config = dict(
    n_layer=10,
    n_head=3,
    head_dim=64,
    vocab_size=4096,
    norm='rmsnorm',
    rope_fraction=1.0,
    qk_norm=True,
    bias='none',
    tie_embeddings=False,
    init_std_o=0.0,
    init_std_up=0.0321,
    optimizer='muon_variant',
    warmup_steps=21,
    schedule='wsd',
    decay_fraction=0.913,
)
MLP neurons of a small language model. Each row is named by its layer, matrix (gate and up: input weights) and neuron, and shows model dimensions 64-127. Each number is 50 + 10 x the weight over its row's rms, rounded and kept within 0 to 99. A neuron's up and down rows have the sign that makes its largest values positive.
A block is one neuron, or neurons of one layer that tend to fire together. After each block is what it responds to, as a language model described it from the Wikipedia text at the highest values.

L6.gate439:52 40 49 44 33 40 58 42 53 65 57 53 44 51 55 53 50 69 43 36 51 76 64 39 47 41 60 48 51 62 53 41 38 54 45 67 20 41 54 50 52 61 71 58 56 50 69 35 41 53 44 51 52 36 51 62 64 43 41 63 42 53 50 52
L6.up439:60 56 52 56 50 51 52 48 54 31 40 62 39 62 52 53 46 63 62 29 57 67 63 56 60 42 46 45 58 46 44 41 45 61 62 53 41 41 42 44 62 38 38 61 29 64 52 45 47 45 38 54 36 55 53 42 53 46 64 41 46 40 45 47
L6.gate618:44 60 54 51 48 46 30 24 45 45 38 49 45 60 53 55 64 42 54 51 41 57 39 55 45 30 34 43 51 47 45 70 63 62 49 60 32 52 34 29 58 48 46 39 63 70 56 45 40 48 56 47 59 35 43 47 39 66 39 46 56 44 45 52
L6.up618:53 36 66 54 34 51 61 46 63 45 55 61 41 50 60 52 47 66 40 39 61 54 50 59 64 59 26 58 53 60 33 33 54 61 46 43 48 36 56 44 57 52 43 51 36 59 39 47 54 45 47 27 58 50 53 61 45 55 47 60 46 45 39 45
Responds to: Preposition before a date. Mostly "in" (also on, of, commas) right after an event clause ending in a place or organization, introducing a year or month, e.g. "London in 1928", "RCA Camden in November 1970".

L6.gate521:55 58 57 47 47 46 45 57 39 63 50 45 40 37 52 33 42 40 37 70 33 35 41 55 38 44 52 45 57 47 42 34 55 53 50 49 57 56 49 51 32 70 45 39 52 66 45 52 44 44 54 57 36 65 43 43 49 50 43 52 50 36 48 71
L6.up521:59 56 64 56 51 44 63 41 67 38 44 36 51 37 45 71 51 27 44 40 45 54 54 67 61 37 50 65 59 41 46 33 60 56 56 54 44 59 39 48 59 55 61 40 70 59 34 47 56 34 40 47 41 54 28 46 67 47 47 53 52 58 40 32
L6.gate644:61 64 52 60 63 39 49 36 78 45 36 57 43 58 35 42 61 41 54 37 48 24 57 48 62 38 55 49 49 49 56 54 59 39 59 31 40 46 67 68 43 31 56 44 42 39 29 53 34 58 45 49 51 46 40 35 69 47 50 48 72 57 53 49
L6.up644:52 51 57 48 48 69 58 63 54 43 46 40 59 62 60 62 48 51 55 39 66 48 60 37 43 37 65 38 35 54 42 52 38 51 52 67 56 68 54 37 65 68 39 58 66 37 65 54 52 60 52 31 69 70 41 44 55 42 39 71 55 60 49 67
Responds to: Known/such before "as". Words that set up a following "as", such as "known" in "also known as", "such" in "such as", and "well" in "as well as"; weaker on scattered mid-word pieces.

L5.gate145:66 36 55 47 50 37 42 35 46 58 47 46 39 49 44 56 65 44 48 41 46 61 41 42 53 42 49 54 52 44 48 59 55 59 54 42 42 56 46 41 64 61 62 34 44 63 68 56 56 55 35 58 54 54 68 65 44 64 47 53 61 50 46 63
L5.up145:44 59 35 60 50 55 61 48 56 45 34 56 32 51 50 49 49 50 51 47 51 27 36 41 44 38 45 64 40 58 66 59 43 61 58 54 42 73 55 41 73 55 54 45 59 67 45 52 55 41 39 39 52 44 37 58 49 51 40 53 43 34 63 71
L5.gate227:39 50 49 49 60 45 45 32 73 59 57 45 62 57 36 40 56 38 43 61 37 44 49 44 62 41 49 59 35 50 32 52 47 60 43 42 33 38 55 49 57 47 64 40 31 57 43 55 66 61 31 40 57 37 51 36 43 71 57 54 72 62 46 42
L5.up227:42 57 60 47 60 34 52 42 52 35 66 42 45 49 47 53 55 65 48 51 62 37 41 62 47 42 38 52 44 66 43 27 54 48 50 35 33 46 58 40 67 62 63 47 46 44 43 54 46 69 53 55 54 44 48 36 56 55 56 41 43 57 33 34
L5.gate240:40 65 66 70 52 53 66 39 55 28 58 46 28 32 60 50 64 57 74 38 38 42 43 41 44 59 42 54 46 45 48 55 38 36 43 51 50 29 39 46 48 63 39 44 53 48 45 56 60 55 45 48 44 42 57 34 43 52 45 43 52 44 40 49
L5.up240:50 41 51 50 60 57 47 48 43 41 43 31 48 47 53 50 49 54 63 63 61 50 31 53 42 62 50 45 61 38 53 43 42 36 60 65 43 53 54 50 32 48 50 65 55 58 33 43 37 54 55 46 47 44 61 54 49 34 45 62 34 60 52 64
L5.gate246:43 54 34 46 60 42 45 31 48 57 60 35 56 57 53 52 67 56 48 37 68 64 58 48 59 37 36 39 47 42 59 49 34 43 62 69 29 47 47 40 68 51 65 29 42 50 54 32 53 44 56 65 44 37 42 51 67 41 41 45 46 38 46 53
L5.up246:58 65 56 58 54 42 37 48 51 47 60 52 56 51 55 54 42 49 61 42 27 60 55 38 50 67 47 36 49 50 63 26 41 46 43 53 34 51 51 61 52 51 40 41 44 63 53 43 41 50 43 70 47 46 51 38 50 60 35 49 60 41 58 51
L5.gate354:53 50 40 59 54 48 33 42 71 43 36 48 35 49 45 68 40 72 34 44 58 52 56 32 48 52 67 51 60 47 36 65 59 42 46 49 33 53 57 63 53 76 47 51 63 50 49 52 41 54 50 47 47 51 60 45 53 42 54 38 57 62 54 60
L5.up354:42 57 43 53 25 37 65 56 54 27 34 49 47 58 58 54 57 61 24 51 59 49 51 46 56 58 59 49 38 34 43 58 59 43 57 37 49 45 54 34 61 56 75 47 58 76 57 51 35 40 48 46 54 52 63 60 46 45 48 46 43 54 43 46
L5.gate589:41 63 56 50 27 47 29 30 37 46 55 55 54 61 42 52 48 44 57 46 52 46 20 36 40 55 44 69 36 41 67 52 59 42 44 42 38 53 69 30 68 61 50 32 61 61 30 45 30 42 45 51 34 38 63 44 60 56 54 55 54 54 31 59
L5.up589:60 54 37 73 57 51 54 55 56 51 58 49 49 71 60 52 62 43 65 66 42 52 42 58 48 48 48 71 64 52 32 47 52 53 67 40 23 68 62 46 38 56 53 57 68 22 44 53 57 38 44 37 52 43 54 43 38 67 56 51 41 53 39 47
L5.gate689:35 51 51 57 41 46 63 44 42 44 42 50 50 46 48 44 56 65 45 50 55 50 66 61 61 48 46 75 43 46 44 34 42 57 49 67 49 58 48 68 50 50 46 62 34 50 45 45 50 56 48 68 62 53 52 38 42 59 61 41 50 48 44 58
L5.up689:47 43 36 53 44 61 49 62 63 37 53 59 38 43 35 56 61 58 55 55 52 45 59 53 50 40 71 61 54 39 38 45 44 40 40 51 41 53 60 58 53 47 48 41 42 52 48 76 51 51 45 52 60 43 40 43 54 55 56 49 46 58 44 55
L5.gate728:51 65 43 64 46 36 42 50 54 58 68 61 46 52 43 33 60 41 54 56 46 32 57 45 50 53 43 31 53 64 42 56 66 50 52 35 32 36 37 35 52 50 45 51 53 63 44 44 46 43 55 67 52 22 47 46 34 45 59 54 69 60 52 42
L5.up728:39 53 46 52 66 45 45 58 50 51 61 41 36 34 55 49 45 57 51 61 43 66 42 42 61 38 41 33 67 38 64 42 29 72 53 55 59 51 35 48 55 46 32 56 45 35 37 59 42 48 45 62 48 49 57 45 62 41 30 62 45 41 64 46
Responds to: Date/place prepositions in biographies. Prepositions, mostly in/In, also of, from, during, after an institution, event or birth clause and before a year or place: graduated in 1969, As of 2024, born in Montclair.

L2.gate199:45 54 50 61 60 50 42 44 48 63 48 50 22 60 70 59 41 46 52 39 53 70 49 55 55 39 40 47 61 45 45 62 34 44 51 39 46 58 51 65 43 41 40 26 61 36 66 34 37 41 41 53 52 36 46 61 59 54 62 59 52 47 47 42
L2.up199:62 52 66 60 56 47 53 41 45 55 63 60 43 59 40 59 32 39 56 44 47 58 49 36 65 57 57 32 46 48 55 33 59 48 49 36 55 62 48 52 49 41 45 16 50 39 55 44 35 52 44 46 50 33 52 53 53 39 55 28 49 49 29 61
L2.gate298:53 39 41 52 37 27 37 39 58 39 33 58 57 47 43 47 47 53 44 48 52 56 52 67 50 60 41 69 51 48 48 53 43 67 59 56 53 58 41 49 51 39 58 41 33 58 61 67 42 59 46 47 51 53 61 59 55 51 55 41 52 45 52 66
L2.up298:42 60 40 39 65 50 33 32 42 47 46 55 50 57 46 70 40 50 54 43 52 38 53 55 52 28 54 45 37 52 50 51 63 56 50 74 41 57 50 45 37 44 70 43 38 47 61 52 39 48 45 33 77 60 61 50 42 59 60 38 31 35 30 65
L2.gate620:56 68 52 60 58 33 51 46 68 62 37 44 33 44 52 38 41 53 44 57 44 47 53 39 55 52 38 51 44 49 41 60 55 56 52 43 38 46 63 63 44 41 47 35 52 43 49 57 65 52 39 42 55 41 48 42 53 53 64 52 62 47 41 36
L2.up620:53 72 56 58 38 27 54 53 41 44 45 60 43 51 52 52 48 35 37 43 53 48 54 41 47 55 51 55 55 73 40 54 52 47 44 53 57 58 55 41 62 66 63 50 50 55 47 41 40 52 44 35 36 41 59 53 45 52 57 46 54 62 37 45
L2.gate698:57 64 58 63 43 50 42 36 36 72 42 50 55 49 45 54 48 57 41 37 64 38 50 41 62 51 43 73 53 51 54 53 58 43 38 32 43 49 39 37 45 40 44 44 58 35 55 65 58 47 53 47 46 43 57 47 71 56 37 53 53 50 41 46
L2.up698:41 51 42 64 54 51 49 34 34 71 34 47 45 70 57 63 67 52 47 48 72 45 57 61 53 49 52 55 49 46 27 44 50 50 48 34 41 55 39 44 48 56 61 50 50 47 46 69 61 46 49 39 65 48 58 42 60 65 58 44 60 39 48 39
Responds to: Of in proper names. The word "of" (sometimes "de") joining a title noun to a place name, e.g., Battle of Gettysburg, City of Tampa, Duke of Lucca.

L2.gate24:49 47 37 45 57 52 39 57 63 40 71 70 43 53 41 50 53 29 46 47 47 55 43 33 56 49 55 68 57 48 60 56 56 42 61 57 54 68 73 49 54 50 57 59 53 42 51 52 55 52 47 25 54 52 38 47 48 45 42 55 56 47 42 56
L2.up24:42 34 59 71 45 69 61 42 61 53 30 60 44 58 45 42 58 43 39 54 34 53 59 51 72 46 56 29 53 50 52 59 51 41 50 56 56 53 55 59 51 41 58 32 54 60 47 41 47 48 53 57 49 38 58 60 35 39 47 46 40 66 60 54
L2.gate130:41 50 56 46 37 56 46 36 54 46 47 52 42 34 49 50 44 55 47 54 44 42 59 42 53 52 50 59 55 61 64 45 58 54 48 43 60 69 59 50 58 47 58 52 35 30 42 50 49 36 65 61 32 45 59 51 71 49 65 65 30 64 45 49
L2.up130:59 39 51 40 41 42 67 71 56 46 50 52 51 61 52 50 40 49 49 47 39 35 49 63 65 59 76 56 60 41 38 63 45 60 41 33 40 48 49 56 40 46 40 42 41 45 38 67 37 56 46 50 50 54 45 55 54 62 52 43 50 45 67 59
L2.gate752:43 36 58 56 43 54 44 39 60 40 34 55 19 56 48 51 54 40 45 48 32 51 59 44 42 47 54 46 39 38 54 52 38 48 46 73 37 60 59 60 41 53 50 35 40 57 37 54 34 58 36 53 50 63 54 34 65 69 52 48 53 62 47 39
L2.up752:31 55 42 50 41 50 58 50 42 22 44 52 34 46 58 23 56 58 54 52 50 51 52 55 45 46 53 54 46 51 51 53 54 55 39 64 51 60 54 38 83 46 69 49 51 61 55 36 56 62 47 52 47 55 51 39 69 53 39 64 55 47 34 55
L2.gate760:54 47 51 49 57 41 64 56 37 54 44 62 52 64 38 41 62 39 63 75 55 63 69 59 63 39 38 51 56 48 51 52 53 70 35 40 62 60 46 49 60 54 48 39 45 61 43 46 71 46 46 59 47 52 33 34 51 63 33 47 54 48 53 43
L2.up760:46 38 47 57 65 45 51 47 43 37 63 61 45 55 51 46 43 67 56 65 48 49 59 44 44 43 50 76 60 50 64 60 20 51 52 48 59 35 49 63 45 49 50 57 53 47 49 55 44 39 52 41 40 58 42 48 63 62 25 60 50 52 37 47
Responds to: Preposition "on" / "On". Fires on the preposition "on", most strongly as sentence-initial "On" before a date in biographies (On 5 January 2024); also spatial on, off, along, onto.

L6.gate505:34 55 63 48 47 49 57 51 56 54 56 50 37 51 66 51 64 58 52 43 47 42 60 36 50 44 55 66 51 41 36 47 44 54 46 57 50 68 50 54 38 74 66 58 50 40 37 53 51 57 64 59 53 55 46 50 55 61 59 50 44 46 50 33
L6.up505:56 50 47 39 50 33 58 39 46 49 58 45 67 39 50 40 46 47 57 66 49 40 51 55 33 42 45 51 57 42 40 40 47 49 57 54 53 74 36 43 51 41 64 50 43 34 55 55 47 33 53 52 59 51 55 50 28 48 59 35 61 64 27 63
L6.gate717:45 49 43 61 35 52 46 41 44 53 65 31 63 44 53 41 53 54 46 49 61 41 55 60 54 50 38 63 53 35 33 60 60 50 55 36 50 51 53 41 29 60 52 49 37 44 50 54 54 40 60 31 34 52 39 68 46 48 58 51 66 56 50 49
L6.up717:60 42 54 48 39 46 45 38 39 72 56 59 55 44 46 42 38 59 33 53 44 56 64 47 38 23 52 45 44 76 46 57 49 39 56 60 58 49 42 42 48 58 52 73 46 28 65 58 51 61 46 61 37 58 63 49 67 49 47 54 54 53 50 48
Responds to: City–region separator comma. The comma between a city and its state or country, as in Phoenix, Arizona or Knoxville, TN, and sometimes "and" joining nouns.

L5.gate42:67 40 60 60 42 54 60 67 35 35 44 44 39 68 62 53 48 35 60 23 42 39 44 46 41 29 37 49 50 53 56 44 50 54 55 54 47 53 62 58 50 52 54 49 57 32 54 52 52 31 35 50 54 48 65 46 54 59 35 55 56 59 59 45
L5.up42:65 42 50 53 58 43 31 44 51 38 41 44 36 49 40 49 58 52 40 58 45 62 43 58 34 42 66 47 39 37 48 45 57 46 49 50 40 61 53 61 45 66 65 56 47 48 47 33 66 50 42 52 48 61 47 49 49 52 48 46 73 42 28 34
L5.gate74:35 38 46 63 51 60 37 51 42 41 59 60 48 49 50 57 56 49 47 27 51 38 51 49 40 59 44 48 47 70 64 55 65 59 50 53 49 62 55 56 28 72 55 43 52 42 62 61 54 52 37 48 47 51 48 45 67 46 45 38 51 55 53 48
L5.up74:49 54 50 50 58 56 50 35 49 46 51 68 42 53 49 64 30 48 46 47 67 46 46 53 49 50 41 65 50 57 62 55 46 52 47 20 71 56 53 65 39 56 66 46 57 49 38 23 54 44 55 22 60 47 52 32 38 35 48 33 63 62 53 58
L5.gate184:54 57 69 39 58 50 54 40 57 65 55 54 35 56 36 53 59 69 53 66 43 36 60 44 36 54 47 65 28 50 39 55 59 57 59 58 59 44 51 46 57 57 53 52 51 43 48 45 58 51 47 49 70 51 33 68 48 35 54 39 61 54 41 48
L5.up184:44 60 56 74 49 43 73 38 62 48 67 46 46 46 44 49 53 59 54 44 39 65 51 45 47 46 53 68 60 55 46 64 65 63 51 45 55 31 50 45 59 58 51 38 51 43 43 59 61 46 58 53 40 53 36 55 57 40 63 54 37 58 45 47
L5.gate186:46 59 46 50 35 43 53 46 44 68 48 64 55 44 69 74 34 57 63 53 68 41 59 53 34 50 57 40 55 53 58 38 52 55 65 49 41 55 31 32 56 41 54 43 51 44 38 55 61 54 56 48 51 46 26 42 39 60 53 38 48 58 44 46
L5.up186:62 46 53 43 55 34 53 45 53 43 52 53 47 47 46 32 32 38 61 53 36 50 50 55 40 54 41 47 45 53 43 67 59 54 34 57 53 32 52 48 42 69 62 44 53 55 68 37 32 33 49 50 52 54 58 44 43 52 41 57 54 56 45 19
L5.gate380:56 45 54 44 53 45 46 52 62 71 50 73 68 62 55 38 53 43 68 51 36 30 74 59 55 38 46 66 62 48 39 38 65 56 56 61 50 61 49 42 40 54 56 53 43 72 36 56 46 49 46 53 44 53 38 43 45 53 35 34 57 65 39 39
L5.up380:52 37 50 51 69 50 40 49 46 52 46 47 37 55 50 38 55 44 56 53 52 53 53 37 58 32 42 47 54 52 43 54 57 42 54 46 44 48 69 45 64 48 42 36 41 55 41 52 51 41 61 65 55 30 53 37 70 28 45 29 52 66 58 39
L5.gate445:53 35 36 52 53 59 57 55 32 60 60 52 76 37 32 49 38 45 57 65 48 45 59 42 58 50 35 56 48 49 50 39 48 56 52 38 44 33 52 64 49 42 66 38 25 30 41 56 44 45 36 48 45 51 59 40 58 22 44 46 33 58 53 56
L5.up445:47 52 58 28 35 48 64 58 55 46 61 67 49 33 49 48 50 73 58 51 33 56 56 47 59 55 64 58 72 49 56 50 64 46 48 47 59 44 61 48 58 48 53 65 59 43 49 43 36 58 58 57 53 47 37 70 46 48 55 37 50 59 58 38
L5.gate676:67 42 47 40 51 43 54 59 54 47 49 67 51 55 51 59 51 56 66 46 52 38 36 59 55 58 36 65 46 55 56 32 47 28 48 45 43 40 69 58 33 60 44 59 53 42 52 36 32 43 47 44 57 47 55 39 51 61 37 48 62 54 60 37
L5.up676:59 49 45 31 58 51 55 44 58 58 51 50 62 38 59 55 49 56 44 36 35 53 47 55 45 39 48 65 37 44 30 51 55 41 43 56 54 45 56 45 50 58 36 47 35 42 39 40 50 46 44 32 62 40 41 49 41 68 44 64 67 57 61 51
L5.gate744:42 46 64 34 59 50 51 57 34 57 58 67 58 52 49 63 48 58 67 49 53 30 53 45 44 33 38 54 41 47 44 33 57 34 44 42 41 56 68 38 72 51 52 55 21 60 38 50 55 35 46 54 47 42 52 52 51 61 39 42 58 38 38 40
L5.up744:52 49 51 42 50 63 57 55 51 68 48 50 44 39 54 54 59 65 73 58 31 36 60 47 59 45 37 46 54 54 52 35 64 35 39 50 45 47 51 44 52 47 62 51 30 21 49 42 56 49 35 53 52 50 46 60 65 34 58 44 45 59 43 40
Responds to: Locative "in" after definitions. Mostly "in" right after the head noun of an opening "X is a ..." definition, e.g. "snake in the family", "ridge in the", "manor house in"; weaker on commas, colons, word pieces.

L5.gate208:62 54 61 36 62 54 37 45 46 64 48 35 51 42 55 50 54 34 56 34 48 40 56 61 49 60 66 55 72 55 62 50 59 62 48 42 55 46 74 39 59 52 36 56 47 56 47 56 50 33 46 40 34 54 51 53 47 44 49 50 62 31 43 79
L5.up208:70 60 47 59 61 24 44 46 39 56 62 47 58 35 60 40 50 29 46 41 45 36 54 46 64 44 49 56 32 52 59 38 68 33 63 43 51 61 75 34 74 78 53 36 48 50 47 65 51 49 40 45 56 72 50 54 55 47 09 50 47 50 48 65
L5.gate211:46 53 39 66 49 38 48 31 46 50 42 49 40 42 50 41 67 43 53 56 47 34 49 50 79 38 39 52 50 52 62 45 38 47 57 52 53 22 63 49 47 55 47 46 39 36 42 43 49 68 55 52 41 58 47 53 43 48 42 51 72 37 50 40
L5.up211:63 37 63 43 44 44 61 52 48 52 54 43 60 42 48 42 64 39 46 67 57 42 55 56 53 50 55 70 46 68 66 46 46 38 50 62 53 42 44 26 55 36 42 56 47 55 52 34 56 64 75 36 64 54 50 36 45 63 46 64 64 33 54 52
L5.gate289:47 47 64 69 57 46 59 53 76 53 67 32 47 23 46 46 48 54 28 58 37 48 45 75 41 49 53 48 67 55 49 32 59 53 56 42 51 47 42 54 54 67 59 37 47 46 49 51 58 54 34 56 59 58 43 28 53 49 48 53 54 61 57 41
L5.up289:40 49 60 63 47 51 48 59 50 42 46 42 47 41 41 48 42 59 35 40 35 54 64 53 51 32 62 37 56 36 61 35 36 52 35 29 64 58 46 46 51 64 42 44 59 60 49 38 40 53 38 57 64 49 55 28 57 31 51 63 59 43 50 42
L5.gate298:45 61 58 55 39 46 55 59 39 47 28 59 67 37 62 51 38 32 34 39 43 46 35 67 38 51 49 63 67 58 52 43 48 39 49 46 42 65 47 56 76 50 55 37 46 69 72 38 43 52 54 43 52 43 45 44 70 73 46 51 36 68 58 46
L5.up298:44 58 45 48 48 51 74 38 54 56 40 43 48 50 52 45 51 61 60 36 47 30 50 62 50 63 49 49 59 36 43 70 62 54 56 67 49 64 51 58 72 61 44 42 49 45 46 29 34 40 46 38 48 69 59 40 38 49 49 53 47 54 64 40
L5.gate423:47 58 29 26 45 56 61 47 55 60 56 56 32 54 60 37 58 44 54 45 41 54 42 67 64 42 71 44 52 37 48 46 34 51 51 46 52 47 59 46 69 44 46 56 59 66 50 51 54 33 55 48 31 57 39 53 42 59 47 57 50 43 57 48
L5.up423:49 44 54 71 58 43 48 38 68 43 41 50 40 48 58 48 48 32 43 63 36 34 41 59 55 44 55 44 42 57 76 40 37 53 62 38 41 47 39 38 74 41 46 56 57 73 47 68 54 37 60 59 48 48 47 36 55 53 47 49 37 49 50 36
L5.gate424:65 46 47 53 36 54 55 55 52 56 48 53 63 55 55 60 55 52 44 37 40 67 39 69 40 34 39 62 56 59 64 44 44 53 34 48 54 47 56 69 42 56 42 48 38 43 48 41 54 44 35 61 47 41 29 60 47 38 61 36 51 59 40 46
L5.up424:51 64 43 42 55 54 45 49 26 40 63 53 49 31 58 47 53 48 51 40 42 31 38 49 65 33 50 54 53 42 47 45 49 36 53 35 65 53 72 66 53 42 44 32 55 56 51 65 45 45 47 30 66 51 43 41 52 57 58 31 56 27 55 57
L5.gate441:51 65 49 55 47 33 57 64 44 49 51 46 40 42 30 63 65 62 56 59 45 60 62 57 66 44 70 53 71 53 37 64 50 43 62 60 47 58 71 50 53 60 46 67 46 60 48 29 48 60 45 46 35 49 43 43 46 51 53 51 48 50 53 58
L5.up441:27 59 51 58 42 54 45 51 55 45 42 37 51 34 26 43 62 41 36 47 57 52 46 70 53 52 61 39 38 50 46 57 54 37 56 60 70 55 39 31 43 41 43 58 46 60 46 44 40 39 59 63 58 61 41 53 36 44 57 59 54 63 39 43
L5.gate766:55 39 43 47 56 55 41 60 45 35 34 44 45 49 28 41 63 53 59 58 40 41 49 56 63 34 33 32 39 35 41 41 41 51 52 51 48 48 61 50 51 60 58 43 29 59 48 34 40 41 49 50 59 49 40 49 53 40 54 47 51 52 42 60
L5.up766:42 49 59 62 29 38 58 38 33 50 36 53 52 43 53 33 45 52 44 48 26 33 45 71 58 48 28 51 53 44 59 41 44 36 51 66 51 52 66 31 53 60 60 45 44 63 45 74 35 47 45 66 70 63 56 66 57 39 53 45 49 45 49 50
Responds to: Words preceding "as". Mainly "such" before "as" in example lists ("designers such as", "programs such as"), plus "well", "known", "served"; weaker: mid-word pieces like por, ers.